config.yaml
num_key_value_heads: 2
norm: "layernorm"
attn_scale: 0.0884
init_std_o: 0.0151
learning_rate: 0.00128
max_grad_norm: 0.5
MLP neurons of a small language model. Each row is named by its layer, matrix (up: input weights; down: output weights) and neuron, and shows model dimensions 48-239. Each number is 500 + 25 x the weight over its row's rms, rounded and kept within 0 to 999. Numbers have three digits each.
After each neuron's rows, "fires on" lists the tokens most often at its 100 highest values on Wikipedia text that the model never trained on.

L12.up1385:485480531514561457502494469553476531509457436490447536497522512504506514500464474454488470544477488490473496490497506490512511500537499476450482505510502443476522535495480456511467472472487488479476489443496503527464500498495510513504490504521508507511514539488479497497502522485478474517498578472488480480516520497488517513519488499512548527529502490480536504487523474510524524468558505500466485492522477516537471467469480494491497503510510462507450481471516527541561497492502524467507468493530523539492462478534508506524503511491519493477513506516506497509444498465518510484
L12.down1385:481503492508489522496475516518474472527502505500523503498507488504514546487510482522514510503482480523536557481533490527519492521491529502502518503520520515486493484527484501537499481503491541494504491493476495513487537513486481479500495467511484463512501489500472497523508456557507496480516453519495504530489489485516443523446488457544475558507467530551505474505473516450489498494492463496492491533492466553482557489444513498531483496506538462456484507489534492499462520553508506487505504530487508518567493488484522515533468505502504516569481489491524470459509503459482505499
fires on: " a", " in", "In", " received", " A", " |"

L5.up1376:469508460519535511527480492508542475509477433536507529479507474490469483511526468460497485466483541518514514510498508520473558499509520492511488476522534526503501513482488505503497512487465522556527479464540521517528502527526492490491495516512510484476475512492519526506465514495517534521464512514499456487482529524510498527467540492506535501498492518504528573485460506521490482487532539514535511464489499493473524437467488474485438478515519497504516490503459457518464485454514467510553495519518490509449504518525497478486469461528480479474462507526474527516499468533446486526
L5.down1376:523470511538521461494470483534457472524468506472448537543512538509480478508501492519499500502482446501489554533496498448506480520485488446492517506483497476534494508507504496523454518486479450491534464503456476479497512445482492470484495474486514476522499493511460533518481473501516483496455514474486493519536484536518476497506461515512459483462490486474520466519505527494475490508544500522505532496507497485462544495495515487484519460524495525531564525471479497473520467499504518518505523468487550488540536516472526544519466524533504562538498517534476553514473470475528510511
fires on: "it", "ult", "u", "ity", "out", "a"

L12.up577:541494520462495490545487478503500518483557489470501485519498470521445507481472463491541489469499553470493505476476466511489486484476481532485483513516555501489501521492498490491481471470526472520506485504541480483499530516531587553501536535531502461480499490476476531464529512532541522488465527517538529491508498497483512504461494489528476478514483482523496507507463510511480504505461491544493548498505528474490506511474529530466492468457495493463486515497468543522467470495503526485497517475525500475497500501467516511497498504476498454529503491499447476553515526553490515490
L12.down577:491494480473476544518506487542454444515515522527500523427482503497513473467525483496520523520523496519512496503492501508505487480503512500495532534528510523545525484469499529509565521489495543486496478496519480509485442486475496520504484486500474507500518480498486489508507498457509529510490536479482514500494486500525475516505514507522493477511480464567473482449490512502479492515511476511500486505523448465502484508481541550524492506472515490535472521479496490521526534458534478535509494514517512526546529415519519505497512493478463477488463467537515507482509471491496505471
fires on: " ", "\n", " March", " he"

L12.up1644:487540512508535519502475520464536487499480538465504540476476517489511523524514504476470526460497474526491528480543523467533521526475504529504512496476459499484519482473518520549483480505505461495523469512528543469488498489440541514471511512478517510473482516469485487506520431506521495524565490532526455481486478537449448479533536511499524466527483498484501491507508476503516503496491529495491512487528508483491532451537528490482490483510529502471508529481457493455519525477492489456503474497520498530534460502528494559512525471515454482535556481479535514525478528473496523498
L12.down1644:495485470514510537480528458507487483488496523475518518477489466458485509516482476484531526472520517487500519535486489532525526496506495517518494457498507490502495477497506493478461449493507536459439452540487463528473514498454489484515554500488481525493527496476479484505490533517526473495468498540510529528460517500524523493465530522512508535483491543491507528462522483513485510533555488484528502518508463452520493472491480450522486486495536494486528496530516467547553527471470495487490512488519559525466482519532465477457502481499530499505487542487457476459531511495498525515
fires on: " A", " D", " B", " c", "m", "ph"

L5.up1593:498526540512463504577552499508493503487500479520467517493548431549510522545495498533472522495517487544506490516465513485500464539513490536519516496515532499487483469498489472547501473521482486464504546459489497529524507530477444496462465496506540500482540505499471509487480497520497444463516522519490467494524483509518513500515468471489449524488488481517481540514459515450500479499525541518489550500476509518490508501528505476515526482501488509468471435486528539521504508495520486496478498497452514496464504528504480524517513496540454493504481497490493474496517519529495500548
L5.down1593:509479472488524495493479495517510538524495517546502489526475516493497511489503527505463482505499501463465575485484512498505516489466451499472496505500512486473513516471464539460459547488498501506513466512535500486504498486475500518511544476499485496513521493536524483524480491535451510481450550484526497489471528488481485472508490516536547494532507469465523509468506514562495517493535471457503487483469491467471486472535518472515521492527505507526530460478492499516482465534494499494477540500525445505507536432518512500494534511501494498463539482570517510491499465491522518497
fires on: "ist", "er", " player", "ect", "og", ","

L5.up1467:504493521518523508489531474499574463537489477497505528548505507518543455504513487540508515508508499489455474468498500467524449494524536493480513467541473490523500491531509506489488494490491556546534521467519504482483512493509467487523502468494499490490494483468552481505452519495490495503492446481517525498516557519497476449489476498487526497471515502464484494476475511522515525504475509502532460508490479527503513494506501503524486540507481509516508497494529529500502499449488498460525483447485559545555503481486492480510520488491484500533517484467517505455500500480508492560
L5.down1467:456523478474487511484537477520461493506511461515559487513523505479492508478456501519541496522513505499500500489476489507540491478473507516481498526519534537501501502511510521492516528524535494495513523491474491430470534485471501548522466482450540498499479459474497502454510463478490494514490548486507484509471484490465512487492527483502467476499491538508482485478486533497530493510528491467483573502521532534482501478543513504530474497495462484503517513498533471471480540523477481506487497526564501504494505496563481529518470534480506504513483478496503504465483504483520455527
fires on: "g", "n", "ad", "ic", " as", "b"

L12.up1544:485479477513502476511492487525542487512528496539478535471507515519517472485509487503456503510444444473525504506515527440484456514501521526466491509489467506539531465512480498507517516449528517483478512519509490494476494516475474533545504513495495518482503521472509517464477522556522515537484465466467495537502546500505506566541504517461504537513478497460512519533528506491505496491540477525478507534475516501493534475494494488464488466512487493526467500452500478517541524492500491517497501527506484516473465503496522526533519490503489544524433478475504494540504523481514501485
L12.down1544:485499512513523470491509501515522522498502486546526534482482506530458497443530500464523538465502506506490569498484498512458464483529492488482504531480491497468525473482519511532492523480516444516499506529554511518470466540538471477470518460496462488516522495518527455518504523494482495557524480496525497432501485511462509479458493504475476533489550538497496452527495527467482519470543517474528540523520541497554468517514514503506471474506477476482511496500481502528498496471496469514503565504492529523491493495489486489476516492486533544503487465520505472526496558437522493538
fires on: " (", "\n\n", "\n", " \"", ":"

L5.up1047:507494517491540566471550523481514552476470470500474494509443494505492488508481449465490499480552466498493500487551418510516490542474535471487485522489537529498508486518488495510532575498496510506515490506510537487496471510478494500496513487520471525544492488505502486506531487516491493471535512494443483482535518496510479495518515508475501491484495493499511501482488527544502511482501504484517491515508464477488468484515466527515457494507537560484551491512512479506524509503467529440461491491493502507487503535489453541479495533542492528480455477503457474532553502543492481520
L5.down1047:537488493506501539465518514508470480506514463494449488517491493505540466528511498531492499456496525488526502503484464471516552484482456509476553479495538517468437491479510495490558492479509527509488511475550516504491511498475478509496510444512447498558522507473509506466519490510495467476560486471501487494535528482485449485494515472503510468464515510519496456510517527498530521478525518482508461503482488500474454468541467510513463487523485508491519460504489475547500517551517533524525541501461509498551489505506486471502479547515530525485536484496509503475471455498521475524
fires on: "os", "s", "as"

L5.up537:509498469499471517502531497483455460520509491517473493464501495502493504451543466452479483475512518448467446503528481482496468527549467467499489494513507529520494507523488476486425496551475502520455519528504519502524467505505465511493484513520454496477545486513509473496477535512535525468478485464488530485499495525507504507513479497533524506531515481501521528541498551497501476473505501514517499483449429526490481532484484499503474524525467531546501500472507497479523515513472513502551513494523534499471497514487481501475526486509512498457470514490537523511515501481501535548
L5.down537:505451550567487413484518455488501535511502491497491489520518483493467516541555500501507493515525510476484470534544495485499461508461472489507512494495529544518469470487512492495477485520534501508514544519486509492524503515488542460511540539461484494533509497469516464520451486480494505504495451485493511458477518498468515473499525507519530507502524527473509504520495538453526507513505495485467530490546504488499525465531486560553490487490517534509503527486493449484494496484505532474491473516450492504509515483498499526550484503501474511494512495471499506506506445527497498470
fires on: " a", " that", "ar", " an", "ay", " all"

L5.up369:527519477459494509472534487489541524529537494460499520511561506487487475514505482536444469469514484547505489497503454443521483516525494489476569483493498495516468494458460528488459515505499475489506532542480507475498511460513548514487541514550487499513489455499518503556480480497520560473511505496504520507492496496490506528516506505508555509507518524503529525514497540485497496504487495507518509525477477465498489502508515491490487493471503552513493496491485498520512490502479534444502500482521507485507494506516488492521500494492499488525488455532536477517453467499471533513
L5.down369:525466513536532543505494450485458563557517531493495498466507474478513508480466540492504502494430536515499503524502490536515517473453522473457483525486490513528493494527528507543525499501490517513519459491537509537494474490496488524503490467469529460464507482506477510473492493477505473538530509491480505520508433454481515529507541503495452512504487543472483508465481439514450494500531521482480517464511533522513486517517495488514502500492452503500506467507510496451488586519541504521482498512486499490478512517483512505481497473443521476514517495511491484471515522497486489474
fires on: "b", "in", "B", "\"", "er", "g"

L5.up1260:478538483473508472479501460492513449473497511516507531501537432512510472512495518508537533512527525480503473518502469502520465512508561512482491496526476500516496471517499488562503579450509522488486470475499468470478500512475435528502494530518481513488520475468529504515449510484513548566494494474515489508488521528486526516496492498502486532515462465515477490516517525452503490542524533491473477475493469485528498504497486492514523464501491544474522512505498516514506472519507518515509498498522540534508486487539486515493476541508468496528459500534473531552477499475523505546
L5.down1260:548544487544517532523517511508522501507526501528511466478442503518521489488511485531480499486512535474458490502471510523481507479471477521513505487493516485476476537501515469468470458482461478487508480545482543534493505492496482497514511496508525504506473528538505518566520527507482488529496513499498509484489538419452499487486502502485510473497517506469484553467504529506541512477481457515505527491469474499496475505498479532524500533454528511527523524532475488492543541505487521502468458538485521522504509467483531457513484464535515494515502499495457514492529521510475484497
fires on: " of", "ed", "ated", "ing", "s", "es"

L12.up1242:450543506521503426486489505499512498464485480528506507524557515504476496490514496509482522496473498460517503492465527491491531493474526506479493542513528543519477468508467529520500498531520512557498472516487517479511533536479480482483522526489508530473462478485484513495496461508509552472482525537474445471503509474538458501534487476501513523515494505462527481511519511513486512554530458501493506554486513482478532486492482500508486508470526468481492506471493474515549485450525472469503492500478529531463541488523456539531486497495533469506495483500438523456499460515487490504
L12.down1242:517451497527518549499501491521506510492497508528481483466493495500492450520496509516556479512479532495533486502501466505523530474519528465472488505538475498549456519506545525516505476528438565523504507513481513514510426499483518492540508549476520487468463508470516529495503498466500497492507447524527482473499502495486485451493505499491516574471504523554488485543438478483493461499530513447487492486491520502513483477504520517488512474527515490517491498512519488493478516559500535519508451505485500432506512514507529499504512501519486506482516508496499481513498545465537484521
fires on: " In", " Mar", "In", " L", "il", "ol"

L5.up845:525476494505525498520482484511521545494494527496483492482508523481502490486535494489467477489448482515521469494496532463516492529481520524531528533498537492499472518527515458490533527503517502531492490533439510496481493513501533517516515463486551518495479506499504504535487456496482496508513470483564537481516472533551472472519504461536471485519529526480478505501515530521453529531490522465465467500488513492486474488496478476531481491534483542477493533478534497482484492482534457484538520506496495505462528534506482465457515506466484504526516473511443523482474469458509471450
L5.down845:527519476497468475480480447510500484519501479500534501576505461506518496509478465529518507465485497500496470495496485475473488472476519498504513510475552504531562490472518516534502512507524524509521534597474502492503537494515511443454470486472528446510497496486506530525476502496494482507496524549516481534468498501504550513509505494451467493555500495475488509496531513479491527493489542499445520523530492536508492519519501517530475502517523493535488457528462501482475494451515500463504467525494499482515487491478494487496529495472505485493481506455502463511479480516500510489
fires on: "==", "-", "in", "ac", " ==", "l"

L5.up411:505470511516493452526521505529482509462510525462484542498484489555472471497527506530482486521548492504445497501517533509515474500537567486513447513492503514468497469491522489550474501502456520552513430483505507463531504507460501514524538505526509541514508505545470469541514498512489537506504486501457460484486501526494546502508472499529520476531518482423507492500507498454495492510498520509519499506484524492476495469469504518532491513484449527482450510523453519503506496523492500471515524443556485529499505525491484481490496526485528546529536509508474486483545516513487467509
L5.down411:509522524517497508504494455467469449529497530542494488497486512524500541475496516496524512461539498497553486462498512489484527527503489499479459482507506480494532526502511537477512452487483516476498505538510499528470484449521481494486489504485478503506512526524561512525486488484488517492490485497472555536538506492493506523498454535502476474485509497486519517491490482519498536551514458518535536521487449530488477464476501475524513496524505456463553475491475481518455538506470519466504528526501513530513495479542513466473503482467535466523476481517472498496458486491515497548
fires on: " one", "l", " each", "et", "h", "ach"

L5.up106:511480520489525491552526482490520501460480467502475538454527501508507523494507508498512517491485470529529457471475512523461513487517474504467523507529501496495491502550483563547491516500478507517497461556498485490490528501489515523445466473488506521549487513507510542463466488495519510485481525479495524552533512500487539492489512512518509512486493475499504493514519546512507497515493456522502531514445543491495514501510502484492506486519509549521499523453527485500502518507482511533501469499504513457459490521479509489502464559443531488449494477469454448490565481496497462525
L5.down106:507487490465463496481517519431499465543532462569496505516480518504535478486498504507484506475513472523508518489480541502538518505486527522504472506516488492492484462512500475502525475518527474514513457497525520519505539488479497481485498490482538540494501488530493496487500462504505466511459496508489542463502483489467485468485532521491472459540532450509490457490518457523531503529558506519480519516487507543512488490526488509494448476456486527479506529447500462535547528443505496497468516506449513498528481487491444517531512507492505511488470537526582503504524521493499554528
fires on: " as", ":", " became", "qu", "ident", " form"

L12.up665:495453497517458494444492547531526528524470486453512515491493531499467499514512494468499509521482537497526509530513483468475515513531550481485510538465474494471479532483540493536529466522526465440513543535474505503501528510455498509507466470538517490529526543498516478531491527545499487486488524502513489544505544513494502519511515453520485555480459470449504495506543464505475515507524519498528493513502502513489500489516504488544535490509487495517526495566499483509469461501496496520530545497473474471550457476468446517478476468500522494522498474486501477481481437506494529506
L12.down665:507508495544507541550504490515505487474461469516467537503509512480506544487482496504511481520516526504506520455518504501462469504458460494472531509538529492492504520513501514479507487524424553508511478501523522478481455505537481461505532471482454499526441496509526482510505551542484504520533467480496479489475485489516489506511471501532516544452477502517483499490475499518485511511477525502535488510436516541507461447480469478510518503456539512494496541515523487495484501450506494511501509481465494437509493477457549499461503480476521483466519504498551533453489534477496471492
fires on: "b", "v", "d", "ud", "at"

L5.up232:455497472542496476506529519528455525468492419501448547531512480496474489523467542503475508505495474541509488465505529469566495507528508508469496496501518519476503518523517488480515504491503517497524508519497516530516503496472506523442517476518497515493482513492467521495447487533542495501501524523484497560521524533477553458525499481497493510503475499494540489536443482504528511527493499485469544505482490512518517495518474466502545437490474507473505472501479520528516491461487500482465534463463466502518517482464499517537526532501513470496467490492493470535493505507526534539
L5.down232:413502458544496482525488530489484510462482482481506478532524506479520473481523508482530511549490522499503507517459493509516478551504538576530502462473505475432476515516512501491540489514493540523505458492509521503479467495482534512485514506510497502486500466484536485511509502560502487490492539468453483493528523515500532502539486487542538494499517518478520496477479495483492502498509491507511496497491481502498463520532515492510512452473501515503520510482470459517567507518508493496480492495480495493503522466506457484541522494519451489491467551535537485479473463481499497459
fires on: " and", "ist", "\n\n", "ician", "er", ","

L5.up2008:515530508511482484553499504537491506516516470496473496479509510475497551475461463503515484493463561473529489485483495486492506499492470515488529485486469539465535481491524503505494512520510453496501482522451530455460470536502499473504560514518494520520493545474472515565539536528540463509498494522496513485517520543515476514456500485515521509480547478480511504462557513477519509509491528536528495529481466483517453465493438457470506474478523477471511514459483554509500479493499492490480537499531506488510534523471498477527478491499502494524525527505470514488537466523489506575
L5.down2008:505488488503526485530492509486530466530511484444499518451530532503482531490457463519529474519451587461543478470494480481467491487492492500518550524494494528532487474497495514513478492513518507487495478465497516515512500521515477493523516464541431516545487566532495462527472519514519501484477518510493515505490533488534518469449511503490498538537478515489554525492519525514526477516475528489500538538497479517512501473506490520509498514515502471445522476505517515497533475504522501442492500496483512455521534501523483480494497491481516500525500460482468547518516503476481528517
fires on: "at", "c", "z", "ch", "he"

L12.up1712:453532480466494488501519484497527467526543508491497499533493514484521525493496459496472435488542449502491522511516479472500501523498557506489517534476480502504522528487564484480463417531474499516509457508534534460529483527478507503540481472536491510517501478489546508521541506516456506507445471488492509504529498455527531519509519522511491519494475513497492522507511470511531500504524522533506524480506519466485513485474506506506458504450464482498513510449516477491471478539542513506514559489524520477526471519478511475466512486478484526485524476498489470518485480534475442493
L12.down1712:492458435522517470525507502535530469505447461466476489542530528509473543495525493508502521441496494498467511519522482523539478500540537521493516508493513450483521527498515464494530485534477513492525513451499497515500477474508495491535490498517521513505462526503448485505531468490507428564498479472515504478506507511481461504522518499516495442469503497492508504518508556510480501497548497470520562477513495510473494505493502491517492473547505485509519454503521511484486486458527532477526479488468501490520507520512520506507521493492491538501493482477480521514468509516487532483
fires on: "i", "ti", "a"

L12.up1352:505489498525518516502508505476480475473478513529551521518567481530505447476536533519518492500451519516470524489427486517507467449539508492464509484439492520517528514552522463478489509486517480472512458502510468495509462507495490503495460485532463502476520517468532492525480541460542483480500503480515502485506509547480487508568487493470493556511508482516491512528506484428491455535468496500492475524496531512502500476472480497488505537534477440510504522442483531462530514518493503486500527497503486508518486490522478509482567516487545519515497486498499490520494541520483501501
L12.down1352:507524510487476510499451491516460498509500533505489518479498483465513489494489530515536520498482504468499464488543554532447481478509535481516506515552473506514515458485513506533492517497492462545507470521512531526491521526508548508511511488486508532466507479552519516518482527521450486538519504540533481473508488452518505500508481491527484488548481500517488483492492463499504494488517472502504496456442463507501522518509529519496525470492543496515544442523505501499538474453499500538498503507533505533468471553512508469492483501490506538486459485442466462540502562490537499478
fires on: " \"", "\n\n", " (", "-", "s"

L12.up162:446532482504446510536554492480485509464486540483538523466500469548524505497524527497475489505493490483496537515490519469484508505454544468478523515522463493483462528554551462466479512473468483480508507520494459478549499498506498496487487530474495503485546451498503500449485482475483487495522530484497482469521483531507501509542520501508477475503522508503472533533516466512481492485500492508549476532518520518527481496518499530474493485478537490527523446428449506570488500495489485483471519453547473533502498551489498512483541512530515490533531538473516529528482510523468518481
L12.down162:569467522513498502511512501483508510501483497468512503498500480449483526500490456514527493482486514472509537460510502497484482483513493478484510521478503492479524474498539563493545530503496513484482477563461524478476522509520532471517494495509527505558504501503505506535513496493493532603510436479493533498480510519501480469517538539488489510472516487534496470526448517488484496485478517498497544523525520483484474517504473511491522507547532493489538526508531478517502493513523500536520528497492483461475489504549444476491498499559510495446457491524510493465476502468488474488
fires on: " \"", " ", "\n", " T", " an", " rel"

L5.up754:452519533481519492500488514504515567506541509499498509479459520489475494538491457536502477546542513540508546564514502471447512488515517480483474510514485508526501535476501481500473523458513484508461529531552525471531502518520490469464481458507490478513515505541499521488523524503527503478470507490443479467538507511554505500448488505464495468479486513500497489514482502458534481493538511521491467506495508531520487514506473514500493493454513489483524413460507494487515499508457497483476456452486474478496496528497483468508483514492531521477535523525491509503513476513512475508
L5.down754:447447518506487502504488529504533470476545485476492494456509518524506495506485531515485466484505499539521471499533462540541527520488477508481502522507524503530513494491551508482492514484516524513514504491525506491467528496488455470515468468473482508535532477509543495478514481477513466522491495499519550495455474490462530516465467454515505486452504467503500484501504568512508501536520499493470470476523510463480487469553499498493455492484565467487514453456507510484518527459507530525532506477478446522502511484496471539523474514460502546492493541565476501533523497540497480500
fires on: "s", "im", "o", "os", "ens", "ul"

L12.up11:538443456523497482521511486496482481473528506469487484501510490533477504520497475468490510523463458479508458463470461479519545499480482509496498469516546519458470505513505491472515483535527477481500479500527495515501540507524497486537502469545497531522462504494486484471509456501580503534517546511496456492529531500504525500501452512470473542472487504526476486487495510520481518527467478509486472527495537508497565508486501479495501521556446526534508525457502478490522505470553505511482505511526501432474472483508487561517523504488508511518471512527492489481504531499511493470
L12.down11:532525530510492489509536447540465481481466549522544504483566490558510473514501528485516481479529509487507505481515500513524496522526511493516589480495546463479496518516473486484478495511501539506470491497516511487527445517514497532543478472466483467532490501483452521502504547496470525528519471517488524518474515468505481497445496454478492472522515533511523479485520540470458534494518505532477530508499500496475466479517533431506487471441457512509489510448487514479457505452504517468488489488498511447510509492479534492503500492468527508482503475509508515443502494518523468498
fires on: " ", ";", "ract", ":", " he"

L12.up1435:477496470510537513525476431495509568450522470475497502496473495520531485501481465476459484515561485501465541515517560529484572511517511557465508502538511479519510484488472480543470511498506464511499505483485505455529508542506464495474517497544461486543514489525483502485515506478517490519526524497491518464501550489492504499496508506482471518493545508487545510513520474497476471517523506512533478508486502479512500518491522536484490478488475485537482479483507527448531496480474506524514477485494519513515479487510444496473497510517478526496522455552511512490542494505524453521
L12.down1435:497470506532509499509512521515494472510518525504508507490550512497515529487483490526497483506483472501492500505443507466486499511514494487498468545513501518485549511504517444479455500501512530533495514443528489549469513504498499495526483493531470500474488519484557469489518515480469510503509447503479521549493445462504471490464483499475511472482513459537479478488510547528509452538482466477492533474509484527425460495453533502502493487496487509494520541499498536522475523464524516491487535526541457510487527487510480507537510522553502496489497511536485518516493500508504520450
fires on: " ", "1", "2", "s"

L5.up2020:519521504526528469528485505501508497514467461527530528544542487443511542533516470468494490478497501456487487482505494467542483484482520472517489489496478526485516500458470512485477502504481497488458522552534503523455507462477530505531493515542514532503480488533514477515517526493532498490495511455498493504515516514509492516485544515569534498498521460422452515461505520479512534525480506520485497527531514520489465509527471509507497452519519518500467568475476507482534471521500480458469530458509518482500479524528485524520506518485488512509527522497488508499512505508493474486
L5.down2020:493493464502474521471484487525483516547520469505490494498513509460460541539489506541480493501507563427501489487505502501541498529519477504497488535492480454488511485561518502484449518452481521532486522473505488533526505498530507521525472482463466516458488507511479529528481491518527533472480498532499477518506453497471493493510508498502509535532521474441498464507465504510510554537492454521505508505517527491501489477518460507496499477511533546485479528501511515461479510499495484505489489485438470498496490459502507502466534545486499506484528532475455487489514489488491500498
fires on: " ch", "ch", "at", "oss", "omin"

L12.up1981:497509487516511519570514507487507479526477524504499514538528451504479530457541499533515454482533515462475483464489471528462494473446473498507518471485502538495520474493450480518467471531505526483481505523526460512492504505517500502485540506509524471481515503506582496551537492473506494478505490470510541518520549511476514523496493487472463502445521446488498465443488487506528535510499513511499505519470512472503518475483513485526503512457473512487510523529528510496533504494491519480548512521540523538472519497522448501494500470540511507509465502521514511560499526551449541463
L12.down1981:520502512500500454531522490527488480459512517507494512483505516494521485501517517542464520533487446519489500536487512517496476482473542505526525495510524470452506487466486481476471497459502508507514551464481479532477499443480486521531502483468514475558472483477494523502447528477474519494492467492505510496465483516495523500525518537502508514484499517466507489507479453490509507516508533479483524458492508519491505521516517490518484483516580494512500512466477421452492493523504491495493516556472489503473431447550553524526491522480547522541517497474500459507472495481493509537
fires on: " ", " r", "ay", "le", " Jo"

L5.up370:495471505578494443514468537519508480498527513550482506465466484510486521461494521524515532478509530493532454542472540498502450541495505506511493479557520485506512518511504539503495534504521473456483485478505485462488464502523467461487509509512459501483493502500535541499476521461499507504474515482516458477526461447501511510498485547500482505552528460510528504499496529506501486474528546490488477513477474501511474513513505519494503533517477528513478478533503498490526504494458467488537518476464501502487462532490464482498520497493543476505516562475508486526455525491540533511
L5.down370:466521476466505523498545509472486529512501498509508497444468517493513529480479486505511492523514497557440492518490499551481525504539530488513475491483497502486488502501515522478498449483496514487530519493475533559501444499451491493472507499531532505501496509456480475493507526486491529516505519475546441526478500481479480507492503491473506462519474529488478464502543490499486521469461445539485480479467483489471455505518514533486466484507511509469494484505523486482439538522513518514521532514481495532475507520571484506501512507486525490528515491506491496512490500473496485486
fires on: " of", "ank", "s", "-", "ate"

L5.up679:506498497516494488497454435513497543477510513463485535516508497492490479495525505488511513463482479495529508522499493525522521502484505514514496490516509542509560492507479531521492479453503496517490484526466468461532560507449462511478496480490466502534509482490456472555484460490511523506508507494541463518451507448476534498480490488479520505467482505493500494494512498510510475490509571507443521521525502470489503489440468506465503491481514462477570538545513505474495491487487512516533495518505507490495464536523484487472522476506488515468522474518517480467546551504501507477
L5.down679:481528476514523503468520508507516523470486513504544536488468474535497477490487508496473463514485477504506500509494452525516520481515504516527476475483485518524527533558488477518424519461489508522500493483569465495454485487488519548504483468473486484468501500487475507506453502512509470466453501464469492491501514506460475511479521494490499489502518515522465508479507480496482483494457469476518484514504499471464528528508483539522516491537509519494460526526539530473491530523530493564520503481565468491485502534504483538466512506506473494505518504490492499516527544519524543504
fires on: "s", " a", "-", "ily", " "

L5.up1420:484486495537482521491498498475519471508468503510480508543497516516498472492503446520493541481513503511516512517490457496477555494508480519516473470482519468508519493523438552513484474469555456471528485585514473475505496483495478473510511465496489487527479473513497490494486558529534490504514509503470470467531508498434492477475516501504563522514483504510481458510527520545473520481475521516461480480515539498523535521496511508525531506517501524505506470450496484505529492561455501500512489515530518524496497554506543503525490513519522484471468513523502486457461496481524497505
L5.down1420:426507543473485505503518499480508444509500516522511488495481476431501471448499510467456492551476510549471488506461523488523504491478504508548492504507525534480497494502472484479521491525518566506526525487521548516484492485466480501501524528545525463532542564494507500481516481545490518514509480486475500506528504543523499532498468509504495514503505449538503490558512487497520543496520493504476494472482463515481528510494510516497475521447472481491509503484484463463494530495498488483486518533506494485475519447498505456474491520525514522518505531545502531498471505517478508472
fires on: "an", " as", "as", "s", " became"

L5.up1687:525477470464496485513495506496527523477497520505473509502511493492565488496508482524484506502463503498486516453486475537494513498559533503502484498520477503451519505503561503492504502498532530472497478506549482465464480519465519530516519499538535464528494510471582574530504476440483520536496521456463461506487502533533519473480480485491526465536475455516512524469487472479526517506523481492485466484515485494517525493469486479470511501487530487505498486500491515537480544486486515515511510497512534520498528465467498538506539513533537527490498499517506515493477528451513472523
L5.down1687:488542511545488469443499542507500467493494461474450476523478488500509497494488502528514472511512495487488443474513519471533496492477528556509483523484501502503509494495499502478519510534488516480528462502505493504482524491532518487510436528520488495522495515553483428492525506489491506552479483445561549510515506467459462543493529517443446435517495510518494510490501493463479516538510495468530523489504476511500489485507481525480467527486524541525506521484495473490515523514529456489477466503504489499504487502538505498480507492461497507475478506448490506481469547489504488482
fires on: "ed", "ing", " of", "ad", "ied", "es"

L5.up450:498503539524465495513548480461502463470565482476467547489472518527469500482536492501496532525541497493448460520475508461540476519538497484500544485467526515494549507507528395482484493538494516503495506488495501507543472477453509468522531475482498527537458477492495481448520508522526534477504512465487477508468468497489521534497524480488519528494480492528520505529484505454515506501539534497497511477493516501501514500490486486462541508487515502518482500523498491495528518509507490477529456524506515486462498484512497552504510489513522546506485473496479468448498440516480492518
L5.down450:454475493493456483483511467470505542492531466541542488454516456459494533550529454529525536459509498527502482494531505487466483551526473517483509478511479522497491493498500494541463527549501482534505454471508502479470535476528481500500469491502445507509541495529498544478542542555524507430477443489487471506477492513527506526498519510490508467507481473498491551484490480461522476461506505472530471520468506452490500526527499539478523522453530517510481510508497484481512477498499526464482506562487481502516533496505478481518470520488508507485487511472500505481468477508507471511
fires on: " as", " a", " e", " re", " so", " an"

L12.up1999:518518473495489448531536530526492494448549509521484491472502521545499446485521489454556529470535485511505475506473531495494481525504526488476511497493488489478490511463526510506540479498479514531535508510512495457518422516534491501514482477541505464498517509458514493548532453504493509498498458543505489492468542470553484509516489468494496525468511483451499458486509487509499509502519517488540505522468491526518497479550486466492480425499488479466518453508474494477485454521462555549449483512502515511522492527490493472483513495492538482494490491530464478452510506506501489519
L12.down1999:489523531528489538505450478514525439530506510503486515506502483479470500519488477465486533531517526483488476510545501511492477511489570520504512512478484487526549514530478525537511498469474489481501474516497502484490490455515468524489522468499493535463491468537504480495489489449487457511502489509447522454468513508490519465477523516488518483487504550478507470500478535502487499527495533503496484486528500490483520491522551504494470486509532528508477469512518469480464536510514503488510500504489546469559512496532505532486474478519481558503528488495529488492449538468515467509
fires on: "i", "u", " M", " Mo"